Weights of a small GPT-style language model, trained from scratch on English Wikipedia.
Architecture: learned positions, biases, untied embeddings, attention and MLP in parallel.
Training: a variant of Adam for these matrices, 844M tokens, 6436 steps.
MLP neurons of a small language model. Each row is named by its layer, matrix (up: input weights) and neuron, and shows model dimensions 160-223. Each number is 128 + 24 x the weight over its row's rms, rounded and kept within 0 to 255.
After each neuron's rows, "fires after" lists the tokens most often just before its 100 highest values on Wikipedia text that the model never trained on.

L8.up235 [131 142 121 113  95 125 171 144 101 138  81 127 128 105 123 146 106  82 117 113 110 170 125 135  84 123 117 147  97 179 129 130 134 102 106 136 144 194  94 169 118 184 200 117 155 132 181 127 145 115 108 172 134 127 151 140 167 130 145 165 100 143 106 127]
fires after: " N", " V", "N", " v", " an", " n"

L11.up817 [112 112 183 104 127 145 154 136 103 182 154 105 118 106 123 139 145 130 117  96  88 145 110 132  79 117 112 110 104 165 123 129 107 129 110 144 160 133 102 161 134 116 132 140 111 123 166 201 129 130 124 166 147 174 124 118 113 117 141 127 130 149 149 161]
fires after: " R", "R", " r", " M", "a", "C"

L11.up288 [ 99 148 163  88 133 126 161 124 122 135 123 114 117  92 131  88  95 106 128 111 116 129 145 188 116 121 153 165 131 117 179 140  64  91 155 152  88 138 107 151 141 130  78 134 142 115 123 142 168 119 121 181 127 137 129 123 118 149 134 115 128 166 125 116]
fires after: " c", "c", " m", " t", " gr", " It"

L12.up833 [105 165 144 136 124  94 129 121 146 108 128 142 117 166 116  91  95 156 154 106 129 136 103 144 118 164 146  91 103 160 178 134 112 154 152  85 130 133 121 182 115  66 135 189  91 149 141 164 173 111  73 140 127 119 117 107 138 142 114 115 154 131 142 147]
fires after: "ur", " P", "ir", "P", "on", "ar"

L8.up370 [ 94 117  95 121 177 139 135 118 142 111 169 140 136 120 133 140 143  96 154 137 141 103 125 117 115 126 162 180 140 166 100 131 106 122 126 102 108 168  92 164  74 100 172 142 131 124 151 118 103 123 155 179 127 136 127 148 149 130 124 135 142 101 109 145]
fires after: "0", "2", " l", "11", "1", "l"

L8.up586 [104 122 122 114 179 136 157 138 111  76 172 143 135 124 112 129 158  93 163  70 110 154 131 117  77 137  98 169 136 159 136 126 107 134 172  97 115 148 107 182 142 139 117 159 149 120 123 155 135 103 116  74 135 119 141 143  99 134 109 129 131 126 117 142]
fires after: " l", "iv", "n", " m", " pr"

L15.up340 [165 137 104 126 135 118 135 173 148 105 102 111 134 125 100 124 151 114  92 133  94 166 156 148 114 130 130  88 104 163  99 141 122 144  78 122 132 151 130 141 104 141 113 126 153 151 168  81 117 157 115 145 115 140 116 190 156 130 136 126 116  78 141 149]
fires after: " E", "ar", "on", " n", " N", "h"

L15.up511 [ 76 118 161 121 145 157  83 125  93 108 188 149 112  85 119 164  94 122 174 134 109 152 127 151 130  97 165 116 106 142  95 135 113 119 152 165 119 153  87 135 180 151 123 139 145 110 136 133  90 138 119 155 140 151 134 133 114 107 128 132 114 133 100 125]
fires after: " k", " O", " w", " re", "w"

L11.up666 [ 89 133 127 155 115 165 141 146 133  86  95 122 126 165  83 165 131 110 150 105 105 155 131 174 147 136 132 127 104 122  86 129 137 160 162  77 100 129 141 107 152 135 167 173  95 131 125 111 129 136 107  92 111  86 110 128 181 132 175 126 163 146 151 156]
fires after: " D", "d", " e", " v", " con", "et"

L8.up448 [120 135 153 136 164 151 156 128 142 105 119 119 138 138 102 158 110 102  94 147 118 119 100 155 109 107 113 151 119 118  99 130 115 106 205 154 150 102  99 153 157 117 120 136 132 106 123 114 168 145 169  79 126 178 120 109 112 127 121 138  98 142 104 129]
fires after: "gr", "uc", " pro", "op", "os", "s"

L12.up579 [ 76 141 139 105  95  93 100 121 148 120 163 117 132 108 164 138 140 102 101 112 148 107 137  92 151 162 131 128 112 149 131 132 163 170 134  84 117 155 114 160 120 122 126 166 122 122 207 145 113 148 106 135 129 170 113 118 113 138 124 148 148 115 145 104]
fires after: " M", " b", " m", " l", "b", "M"

L18.up811 [101 128 131 101 115  74 153 158 111  92 145 123 116 133 122 131 112  57 134 146 140 152 135 137 164 137 140 135 103 158  89 124 156 125 137 157 164 185 125 118 122 154 150 148 195 156 152 148 163 129 103 142 119 144 151 124 169 104 124 118 150 167 148 134]
fires after: " includ", "or", "ar", "am", "er", " M"

L8.up528 [ 80  99  69  98 129 125 142 123 107  76 187 132 153  97 142 169 160  75 137 143 156 167 131 139 109 101 138 169 144 177 111 117 149 148 113 116 169 156  98 117 144 155 137 105 138 141 134 136 116 141 113 125 167 141 130  92 110 114 114 162 103 164 143 150]
fires after: " o", "n", " f", " l", "ivers", " F"

L8.up585 [ 59 102 120 140  82 129 122 157 163 123 104 140 140 124 115 153 151 131 142 123 142 135 128 146  96 125 104 144 104 157 144 128  97 108  90  81 155 124 153 110 147 128 161 122  53 143 156 143  89 134 100 124 120 180 144 139 146 121 134 159 123  94 126 111]
fires after: " ", " w", " (", " F", " f"

L8.up78 [ 94 132 126 167 123 114 124 127 129 119 206 136 126  99 117 128 194 101 125  98 150 145 128 110  82 155 140 120 131 130  95 139 103 127  84 119 174 173 116 133 141 138 122 170 142 110 145 132  90 106 100 164 137 175 155 118 111 129 121 134 134 150 157 141]
fires after: " m", " M", " w", "p"

L12.up184 [156 128 102  83 112 114 148  65 142 110 132 137 140 118  93 103 100 122 154 114 155 132 140 148  95  96 158 156 142 131  74 129 133 174 125 116 162 106 130 115 136 119 139 174 151  79 169 183 107 139 103 164 105 126 108 112 117  89 133 154 103 135 118 149]
fires after: " an", " H", " his", " the", "'s", " h"

L12.up274 [ 97 136 142  95 126 120 145 122 103 157 113  94  93 100 127 124  99 159 123  96 106 110 112 162 126 121  75 148  73 133 176 132 135 144 161 135  96 135 142 131 101 110  91 135 118 180 153 158 123 101 131 163 131 151 156 156 156  95 110 118 119 130 124 122]
fires after: " c", "t", " m", " T", "c", " v"

L8.up57 [105 123  89 124 117 159 136 144 126 100 118 166 138 130  77 134 177 127 168 138 129 134  92 144 105  95 102 160 116 158 121 121 122 103  96  89 133 149 166 128 133  80 134 138  86 148 171 135 135 104 129 124 132 108 153 152 161 113 153 176 130 124 147 137]
fires after: " ", "1", " |"

L19.up845 [ 89 162 111 120 103 128 103 134 134 144  81 127 126 131  99 128 123 109 179 124 159 115 134 136 109 119 199 129 132 145 133 153 129 156 187 117 114 123 147 109 100 149 124 133 103 137 118 121 136 154  90 155 151 148 140 113 171 151 163 134 141 121 148 144]
fires after: ",", "19", "ober", "oll", "v", "ary"

L8.up562 [129 100 132 158 161 132 159 126 133 140 100  96 119 176 144 175 119  74 156  91  70 178 126 164  85 154 129 119 113 101 109 126 108 150 115  93 157 127 103 117 157 141 137 129 142 124 166 107 150 127 174 151 131 116 167 144 125 130 141 124 134 137  99 149]
fires after: "op", " app", "ic", "c", " p", "d"

L11.up872 [106 134 129 120 129 153 136 142 135 109 152 127 125 142 131 192 156 115 152 112 160 137 147 129 148 126 126 163 145 127 113 134 102  78 107 128 142 186 158 172  96 108 100 112 102 170 143 150  70 110 162 167 106 151 142 140 101 109 158 129 173  93 140 145]
fires after: "2", "1", " M", " B", " K", " T"

L8.up196 [131 142 130 122 132 114 133 169  87 100 123 137 139  83 105 131 123 105 102 151 104  98 139 127 117 119 118 159  94 161 128 132 147 119 120 105 147 150  90 169 113 148 108 130 110 145 153 121 139 172 129 131 114 146 138 143 119 130 119 132  73  99 131 124]
fires after: " S", " s", " N", " J"

L11.up812 [ 85 135 130  86 160 115 133 127 151 107 147 161 134 134 100 124 160 120 143  53  49 148 172 140 114 148 111 129 156 128 159 129 123 165 112 103 126 164 103 101 179 105 129 114 151  75 151 115 119 144 124 121 101 142 164 119 105 143  98 114 171 111 118 133]
fires after: "it", " cl", "le", "5", "iv", " l"

L12.up886 [108 120  94 120 128 128  94  93 112 135 119 109 168 135 137  76 118 146  90 114 143 131 147 131 173 104 140 144 116 124 113 135 139 151 128 124  79 175  79 159 129 125 105 125 148  88 110  84 126 168 101 138 137 156 129 116 127 123 112 143 129  68 142 135]
fires after: "es", "k", "ot", "az", "ut", "ay"

L11.up919 [123 136 132  87 159 135 137 154 147 137 129 134 156 174  94 118 128 106 116 129 100 140 142 134  77 136 168 110 130 117 100 131 127 129 161 153 173 117 104 118 164 131 194 135  94 124 143 115 115 111 173 118 144 123 125 134 161 134 108 141 163 129  99 129]
fires after: "ud", "ag", "er", "ur", "r", "it"

L12.up295 [118 158 134  85 141 149 137  96 159 110 142 144 173 111 109 148 177  70 124 113 121 171 158 143 105  85 179 145  91 155 147 130 146  97 137 114 104 146 104 135 138  97 112 104 129 137 174 151 117 160 130 181 128  95 145 130 151 112 144 139 108 114 117 158]
fires after: " M", "a", " m", "H", "M"

L18.up11 [111  82 164 120 123 208 127  88 127 138 161 147  92 112  86 127 122 107 128  69 132 165 162 116 100 127 142 106 133 152 151 107 150  93 165 177 136 146 122 153 121 129 174  94 147  71 158 141 117 179 123 140 136 126 103 136 110 128 195 167  93 151 144 138]
fires after: " f", " ro", "o", "as", " was", " F"

L11.up202 [116 186 128 143  92 163 144 132 145  95 153 158 135 137 120 112 122  69  91 110 107 130 137 104  72 133  97 124 128 153 109 122  98 129 128 130 131 144 129 145 150 132 142 151 156 169 176 138 108 162 124 130 128  90 172 134 139 125 153 112 155 149 155 169]
fires after: " m", " M", "m", "M", "am"

L11.up726 [111 146  88 111 111 111 106 140 137 137  90 145 151 142  82 143 138 104 121  94 123 160 101 128 108 134 187 151 118 133  92 130 138 115 169 132  93 140  86 113 131 112 124 120 135 133 156 126 108 154 138 170 170 163 134  97 134 136 135 164 111 119 131 142]
fires after: " Mar", "ro", "on", " de", "oll", "v"

L15.up961 [147 143  86 176 183 127 174 107  97 119 140 130  68 163 171 161 102  85 135 110 128 120 146 152 120 125 131  92 153 148 123 132 130 155 154 152 134 133  94 159 163  67 119 127 153 135 128 114 136 123 181 112 113 151 150 144 101 156 157 138 159 140 120 120]
fires after: " sh", "s", "en", "w", "it", "ors"

L8.up735 [160 139 119 137 177 128 106 152 113 128 155 139  97  89 143 129 100 107  83 155 129 106 106 133 115  94 111 164 125 146 146 129 100 123 137 108 119  95 119 134 148 122 108 123 128 131 140 192 146 132 119 145 125 114 139 146  86 135 113 155 140  94 144 100]
fires after: " S", " s", "S", "er", " St", " st"

L15.up87 [150 140 163  75 156 118 143 114 122  66 116 117 119 130  95 133 181  70 126  70 113 117 139 166  98 113 150 120 105 126 146 139 145 144 155 163 139 130  85 120 170 122 182 148 114 144 141 187 123 113 142 129 148 129 115 122 152 137 127 145  86 163 117 123]
fires after: "r", "om", "ver", "ur"

L11.up122 [123 131 122  83 125 145 120  69 104 115 139 155 118 107  89 100 153 138  87  71 111 158 123 100  77 136 126 119 141 159 156 132 170 129 159 127 135 150 100 104 145 149 164 124 174 131 164  96  90 178 144 132 162 143 137 146 147  99 141 142 117 147 143 133]
fires after: "r", " tr", " m", " M", "al"

L11.up317 [ 57 174 146 138 152 163 122 108  85 128 175 146  75  90 165 124 117 105 139  68 145 153 161 132 131 139 128 129  88 144 101 139 151 117 105 130 150 135  96 129 139 121 121 171 133  98 165 116 118 142 135 171 132 124 138 114 142 107 147 139 108 138 106 136]
fires after: " k", " w", " j", " J", "r", " Ch"

L18.up172 [130 119 110 107 144 152 170 119 145 108 164 130 135 103  90  94 126 155 141 134  98 158 138 159 108 120 158 139 165 139 126 139 111 141 128 163 109 140 162 153 146 148  87 193 108 139 144 137 113 148 124 127 139 165 111 162 105 116 111 166 113 104 149 133]
fires after: " c", " A", "C", " C", " H", " T"

L11.up671 [106 137 133 153 156 163 162 111 104  97 113 119 152 138 123  99 127 108  98 119 154 121 111 143  98 125 100 107 129 119 103 118 140 113 127 170  74 208  97 145 127 104 124 114 169 134 138 123 123 127  98 119 125 123 136 126 108 109 137  86 137  98 109 130]
fires after: "us", "ot", "at", "ro", "c"

L11.up935 [114 155 114 119 148 122 191 119 111 106 134 121  95 181 153 124 103 170  90  59 120 122 144 150 122 132 131  96 158 128 106 136 166 152 143 152 123 134  84 113 146  84 152 129 143  98 132 167 129 139 126 149 187 138 133 114 127 126 110 116 140 122 117 121]
fires after: "id", "it", "at", "w", "ra"

L19.up783 [ 97 128 127  74  82 136 133 171 163 149 110 131 118 135 119 148 155 118 100 147 126 128 153 122 106  94 149 135 135 100 144 126 102 123 135 100 146 109 153 118 144 117 110 119 146 159 155 105  93 154 118 164 150 106 151 118 130 145 143 128 106 112 144 129]
fires after: "a", " s", " a", " S", " ", "-"

L12.up991 [ 87 140 146  88 165 144 152 137 141  95 115 124 129  75 101 126 116 112 109 135 124 161 114 126 112 126 104 124 152 113 122 126 123 116 138 128 136 170 126 126 120 113 162 123 147 116 153 126 142 101 115 136 146 100 141 131 173 137 118 119 132 151 108 193]
fires after: " m", "m", " comm", "ec", "iv", "en"

L12.up830 [137 101 116  85 115 146 181 144 141 107 132 117 125 203 103 137 151 119 108 122 136 140 117 120  65 130 140 166 115 110 149 130 128 123 108 159 100 168 139 133 172 158 168 151 115  94 133 138 102 136 135 147  97 113 153 149 174 150 115 152 123 129 158 150]
fires after: "m", "om", "im", " comm", "em"

L15.up905 [114 137 113 105  92 148 153 158 130 133 110 113  99 144 126 104  88 122 130  85 145 146 150 130 135 118 169 104 126 155 103 127  87 129 146 148  95 121 117 129 140 115 142 117 156 140 153 136 153 100 114 147 200 128 155 116 138 133 123 108 121 135 125 138]
fires after: " comp", " cl", "o", " con", "v"

L8.up142 [111  95 131 105 109 139 135 148 141 132 142 175 163 135 138 113 133 122 101 167 123 123  90 150  83  65  90 158 112 138 137 122 131 122 116 101 155 163 152 150 127 126 123 100  98 156 143 138 102 144  92 161 154 132 153 156 125 127 176 171 134 102 137 109]
fires after: " A", " ", "A", " S"

L8.up895 [125 127 120 150 152 125 118 145 128 151 133 117 124 108 108 135 106 104  77 174 105 113 145 142 121  97 127 218 112 184 125 127 143 119 107 111 149 137 124 165  92 152 127 131 143 157 167 177 116 158 129 164 159 125 136 126  85 120 163 129 130  64 122 142]
fires after: " S", " G", " s", " g", "G"

L19.up437 [ 87  91 151 105 106 129 129 156 121 154 123 137 175 118 118 139 148 116 146 127 143 178 120 129 110 118 115 148 111 131 125 124 116 104 119 116 120 112 119  97 130 103 139 110  83 115 184 111 155 138  83 168 145 145 168 148 154  74 130 157 167 133 109 166]
fires after: " ", " A", " the"

L11.up791 [111 170 141  98  77 129 158 111 124 134 131 177 148  88 130  74  87 112 101 142 138  98 130 156  91 129 122 168 155  97 133 147 125 128 156 122 166 134 104 121 144 117 136 124  87  95 128  92 160 181 109 115 114 137 159 161  67 112 128 125 141 150 110  98]
fires after: " a", "c", "b", "C", "um", "ver"

L8.up689 [ 97 141 156 114 143 144 146 119 132 109 153 149 138 121  61 135 139  95 134 113  83 190 155 157 145 142 128 167 128 151 155 135 144 151 147 110 149 160 135 127 146 126 117 135 148 158 134 129 124 137 119 120 157 162 123 116  99 121 140 126 131 152 104 136]
fires after: " m", " tr", "m", "/", " l", " ch"

L12.up24 [123 104 131 129 136 128  94 114 145  73 156 125 128 140 118 114 134 129 116  77 132 141 141 114 128 118 154 140 138 196 125 134 154 165  97 103  84 193 143 132 171 141 145 111 131 147 152 107 103 161 104 136  69 118 143 137 151 122 117 129 151 103 130 123]
fires after: " m", " M", "m", "am", "b", " k"

L15.up230 [139  98 118 118 118 134 142 102 137 104 162  93 120 113 142 137 120  87 128  89 167 169 132 127 107  62  92 140 127 135 136 123 138 128 138 145 135 132 150 128 137 139 111 111 159  96 144 152 118 135  94 141 171 143 123 133  96 132 135 143 136  94 138 150]
fires after: "al", "if", "in", " F", "ec", " f"

L19.up461 [118 103  81  79  95 161 156 179 125 150 128 125 116 160 111 137 122 155 110 100 148 103  89 144  72 129 127 102 130 119 120 154 119 176 159 189 110 188 107 109 153 118 113 133 111 125 147 136  59 120 145 153  95 128 120 151 127 127 133 147 111  49 157 142]
fires after: "a", "om", "v", "rom", "f", "m"

L12.up626 [ 60 134 112  85 115 123 154 131 121  94 149 170 131 113 111 117 132 125 144 110 124 180 152 134  90 150 115 126 155 128  86 121 112 124 115 103 102 183 156 141 175 113 128 149 118 125 129 170 148 129  89 133  99 137 163 137  86  94 120 124 147 113 153 148]
fires after: " m", "m", ":", " l", "ab", "^"

L11.up28 [145 142 143  75 120 143 189 123 126 112 152 156 148  99 118 106 118  84 130 115 124 138 146 119 107 131 117 143 113 160 165 123 148 115 167 106 130 134 108 119 151 100 146 157 162 149 150 145 146 194 119 104 104  96 160 131 127  83 113 115 112 146 133 124]
fires after: " m", " l", "r", "ar", "am", " Sh"

L18.up542 [114 141 105  96 139 134 111 140 135 105 128 185 111 137 125 109 121 157 115 133 132 140 126 166  95 133 100 109 160 125 113 137 144 137 157 119 109 161 126 162 113  99 167 123 129 127 158 138 124 112 166  91 132 118 180 126 132 156  97 107 111 160 137 155]
fires after: " m", " M", "ot", "eam", "us", "m"

L11.up650 [147 135  78  99 126 148 128 107 121 106 113 153  92 180 106 133 113  75 111 124 111 150 116 123 151 117 123 179 189 145 128 139 117 147 198 151 105 143  92 110 125 113 114  88 130  98 138 144 153 146 144 144 152 125 173 112 147 117 153 141 152  78  93 103]
fires after: "n", "in", "res", "ic", "t", "il"

L15.up57 [135 152 122 102 120 134 153 147  92 126 181  88 147 158 139 131 176 130 106  65 112 123 169 161  91 131 133  78 146 133 110 118 154 176 129 143 107 174 100 149 141  98 110 142 138  90 139 155  98 107  98 126 129 170 131 153 136  86 103 178  81 124 135 125]
fires after: " ro", "um", "o", "om", "a"

L11.up643 [152 136 143 127 143 126 116 101 213 138 136 145 117 141  81 127 164 105 153 135 125 113 162 160 105 120 187 180 117 129  73 133 147 151 118  82 106 158 114 136 140 107 122 146 130 110 143 150 169 125 102 111 171 146 144 112 171 102 154 135 143 120 120 156]
fires after: " an", " ar", " part", " the", " ag", "ember"

L11.up285 [103 128 134 149 155 140  96 173 139  94 126 113 142 132  98 125 151  98  92 134  83 143 106 139 118  98 126 104 100 163  99 136 114 117  91 136 153 126  96 116 137 163 143 142 121 164 183 127 131 129 113 131 148 175 120 139 155 106 124 152 142 141 132 162]
fires after: " E", " p", "on", "E"

L12.up296 [158 108 180 109 146 154 128 130 161 109 123 126 145  78 102 139 106 105 127 123 145 132  87 168  98 153 124 156 169 123 126 146  92 148 172 139 126 128 121 159 141  97 123 150 123  84 116 125 156 174 140 140 166 160 148 123 122 145 144 135 129  89  85 111]
fires after: "c", " c", " ag", "ac", "f", " a"

L11.up392 [124 123 100  46 137 104 174 110 149 116 134 164 170 168 126 135 159 122 143 100  80 144 155 136 131 106 205 156 107 131 123 113 155 120 108 109  70 118  81 125 112 113 110 168 102 178 127 128 126 155 110 143 132 111 121 137 147  73 107 156 137 145 150 153]
fires after: " m", " M", "h", "ur", "r"

L11.up189 [ 74 132 130 126 157 193 119  84 119 104 138 150 105 132 132 163 113 142  71 118 100 160 144 143 152 124 129 148 112 214 146 137  87  95 123 121 127 142 113 158 134 129 100 135  95 154 155 125  93 153 110 162  83 103 144 144  96 124 147 128 116 142 117 118]
fires after: " k", " T", " K", " J", "K"

L18.up820 [ 52 117  94 115 158 144 151 114 155 104 117 163 119 141 115  90 130  90 121 103 107 154 163 128 110 104  86 105 145 103 171 132 157 158 129 135 115 144 120 119 153 145 143  82 120 122 124 113 109 108 163 112  91 135 152 104 138 168 106 126 145 154 108 107]
fires after: " m", "m", "re", "c", "le"

L11.up591 [129 105 122 135 151 118 156 140 153 151  98 122 146 121 149 125 144  95 130  60 125 178 151 140  80 114  92 122 103 144  95 136 113 155 101  84 156 162  93 180 185 145 153 165 144 125 140 122 167 111 112  90 122 155 130 139 117 130 135 143  95 148 138 128]
fires after: " n", " v", " l", " L", " N"

L12.up523 [ 95 137 125  99  88 125 150  97 141 131 187 143 140 163 132 130 131 127  82 136 103 134 125 108 127 106 141 116  79 200 138 128 120 130 145 105 140 121 130 169 140 118 134 178 109 114 228 196 105 144 116 142 125 144 118 110 157  99 127 139 121 101 132 152]
fires after: " M", " m", "o", "a", " r", " R"

L11.up125 [114  64 102 168 118 148 135 123 110 133 190 153 131 112 141 152 113  81 108 105 142 135 121 119 103 123 125 179 156 141 143 125 144 121 100 135 132 178 155 167 148  89 135 110 157 153 159 148 118 146 121 145 141 129 151 122 101 138 125 135 139 120 122  93]
fires after: " f", "ec", " F", "ors", "orm", "ran"

L11.up827 [123 132 130 171 178 132 115  87 125 102 141 117 135 158 162 112 152 148 102 101 123 152 164 117 127 145 145 129 151 115 134 125 142 150 120 123 105 185 116 132 150 151 141  93 101  82 116  93 100 129 148 139 138 145 141 104 171 121 117 135 155 114 130 162]
fires after: "ro", "ut", "es", "as", "is", "art"

L12.up928 [135 139 138 104 104 143 125 166 142 146 102 105 113 149 172 156 161 129 144 138 112 157 111 145 134 135 139 158  99 132 106 142 146 125 121  90 150 106 127 112 128 145 160 152 113 126 130 105 129 133 137 130 139 159 159 134 112 145 154 121 113 128 126 124]
fires after: " A", " U", " C", " p", " P", " S"

L19.up731 [128 134 130 137 166 116 159 110  97 144 114 147  88 150 141 130 152 100 109  91  87 131 139 160 123 134 135 153 136 112 132 130 103 157 124 137 121 140  50 127 157  65 149 105 145 107 132 135 145 143 146 134 156 125 189 111 108 133 123 166 165 136  99 127]
fires after: "ic", "c", "l", "il", "it"

L12.up705 [142 123 138 152 104 130  82 171 154 138 122 177 110 121 133 157 141 140 149 126 146 131  96 143  91 113 112 146 113 106 140 137 144 114  94  82 176  80 153 105 104 162 105 143 111 157 148 152  98 119 100 131 106 123 132 123 115 130 160 140 131 133 152 146]
fires after: " ", " P", " A", " f", " O", " F"

L11.up798 [119 126 107 101 106 144 153 100 135 131 109 142 108 122 134 139 161 128 106 135 109 137 111 109 128 156  92 154 140 127 115 128 158 144 106 112 107 161 118 184 155 111 110 136 137 123 202 143  99 170 146 116 109 155 139 114 148 118 118 134 104 100 116 110]
fires after: " M", " m", " L", " l", "ain", "er"

L12.up39 [124 135 110 117 111 143 151 162 155  95  78 116 103 137 127 122 134 133 157 114 139 160 131 136 131 155 144 112 109 109 134 137 142 112 166 111  59 131 109 139 117 107 162 169 108  94 127 151 199 129 123 173 161  69 116 121 160 128 118 114 118 163 145 164]
fires after: "ur", " con", "on", "et", "ar", "v"

L18.up823 [ 83  94 138 112  98 143 115 128 125 110 159 131 139 118 123 143 136 118 100 185 196 129 119 112 103  91 109 163 113 138 123 125 139 108 179 128 150 153 141 138 138 121 167 137 174 181 158 142 122 160 162 128 162 142 141 109 147 119 141 119 152 151 138 111]
fires after: "-", "er", "ar", "ter", "en"

L8.up633 [101 127 152 127  84 148 109 160 132 104 124 140 108 101 120 203 147 131 113 164 127 130 131 158  87 113  98 143 111 145 152 137 133 103 142  75 133 125 171 103 134  96 145 129  58 176 118  98 108 156  77 110 111 147 140 132 149 124 172 144 108 166 139 153]
fires after: " ", " (", "S", " S", " A", " B"

L11.up598 [125 119 132  87 145 135 147 120 158 129 139 159 148  86 122 109 136 109 104  89 101 128 126 142 102  98 101 131 106 145 164 141 104 106 150 144 113 179 140 141 150 119 121 169  85 130 136 126 100 132 102 175  77 157 130 145 116 118 135 147 132 143 136 147]
fires after: " c", " C", "C", " m", " B", " p"

L12.up772 [155 149 115 165 143 133 174 114  94 139 114 122 130 144 136 155 112 103  95  77 145 154 113 164 100 106  99 122 133 114  89 131  98 112 102 122 152 159 101 138 137 127 168 134 142 106 155 122 162 105 156 160 142 124 135 132 147 143 129 138 141 157 119 155]
fires after: " f", " F", " N", " n", "f"

L15.up713 [ 99 136 137 113 161 119 115 166 150 136 176 114 106 154 157 136 130 109 113  97 164 144 166 146 141 140 155 112 109 147 118 140 111 107 115  72 134 168 110 141 155 145 190 175 124 110 172 102 121 173  88 118 157 150 184 119 142 122 156 119 112 131 108 161]
fires after: " M", "ar", " Mar", "iv", " m", " P"

L12.up520 [102 149 118 100 153 150 140  91 158  67 145 129 142 157  97 141 166 100 150 112 131 139 139 128 137 137 125 123  76 140 131 132 166 153 126 130 124 156 118 129 125 139 167 133 115 133 145 150 135 132  86 141  79 110 124 144 182 109 113 149 127 165 164 146]
fires after: " m", "om", " O", " M", "3", "we"

L11.up310 [ 73 168 174 102 136 146 123 137 122 145 155 159 156 122 133 125 123  97 158 138  82 120 106 131 150 105 129 123 128 146 128 123 130 160 129 126 111 142 113 133 112 129 123  85 143 101 128 160  79 163 119 145 146 144 120 134 131 104  93 142 125 119 122 122]
fires after: " k", "O", " O", ".", "5", "k"

L8.up817 [137 167 143 175 165 128 108  70 129 154 141  77 124 160  98 122 157 104 133 117 119 120 158 134 146 164 123 125 180 140 144 145  96 152 135  78 118 102 127 154 153 150 122 110 130 100 121 146 154 124  88  84 120 135 130  80 153 146 135 151 103 121 137 136]
fires after: "f", " s", " was", " b", " were", " be"

L15.up655 [139 144 141 140 205 152 131 133 129 110 108 130 135 133 138 147 149 155 102 145 113  84 114 124 111 130 100 130 115 138 122 136 119 102 160 151 114 135 109 142 118 124 150 154 145 136 142 120 169 186 133 118 122 139 117 109 122 138 132  97 123 157 117 151]
fires after: "uc", "os", "y", "ex", "oc"

L8.up529 [121 138 141 137 129 120 132 135 140 102 160 145 170  58 146 127 119 138  74 146 154 122  86 160 141 126 133 161  87 146 121 129 125  96 138 107 133 160 112 128  99 142 129 142 116 133 144 107  96 156 126 155 180  98 133 131  96 119 122 140 104  82 138 129]
fires after: "A", " A", " G", " S", " B", " United"

L11.up692 [149 157 109 109 171 122 140 104 135 102 144 102 128 132 135  95 144 130 145 112 133 135 146 109 115 142 103 137 151 184 126 126 128 102 159 140 138 125 109 129 131 117 163 146 155 166 150 133  87 157 163 116 111 137 145 131 168  93 131 132 123 128 126 201]
fires after: "ar", "r", "y", " tr", "ist", "el"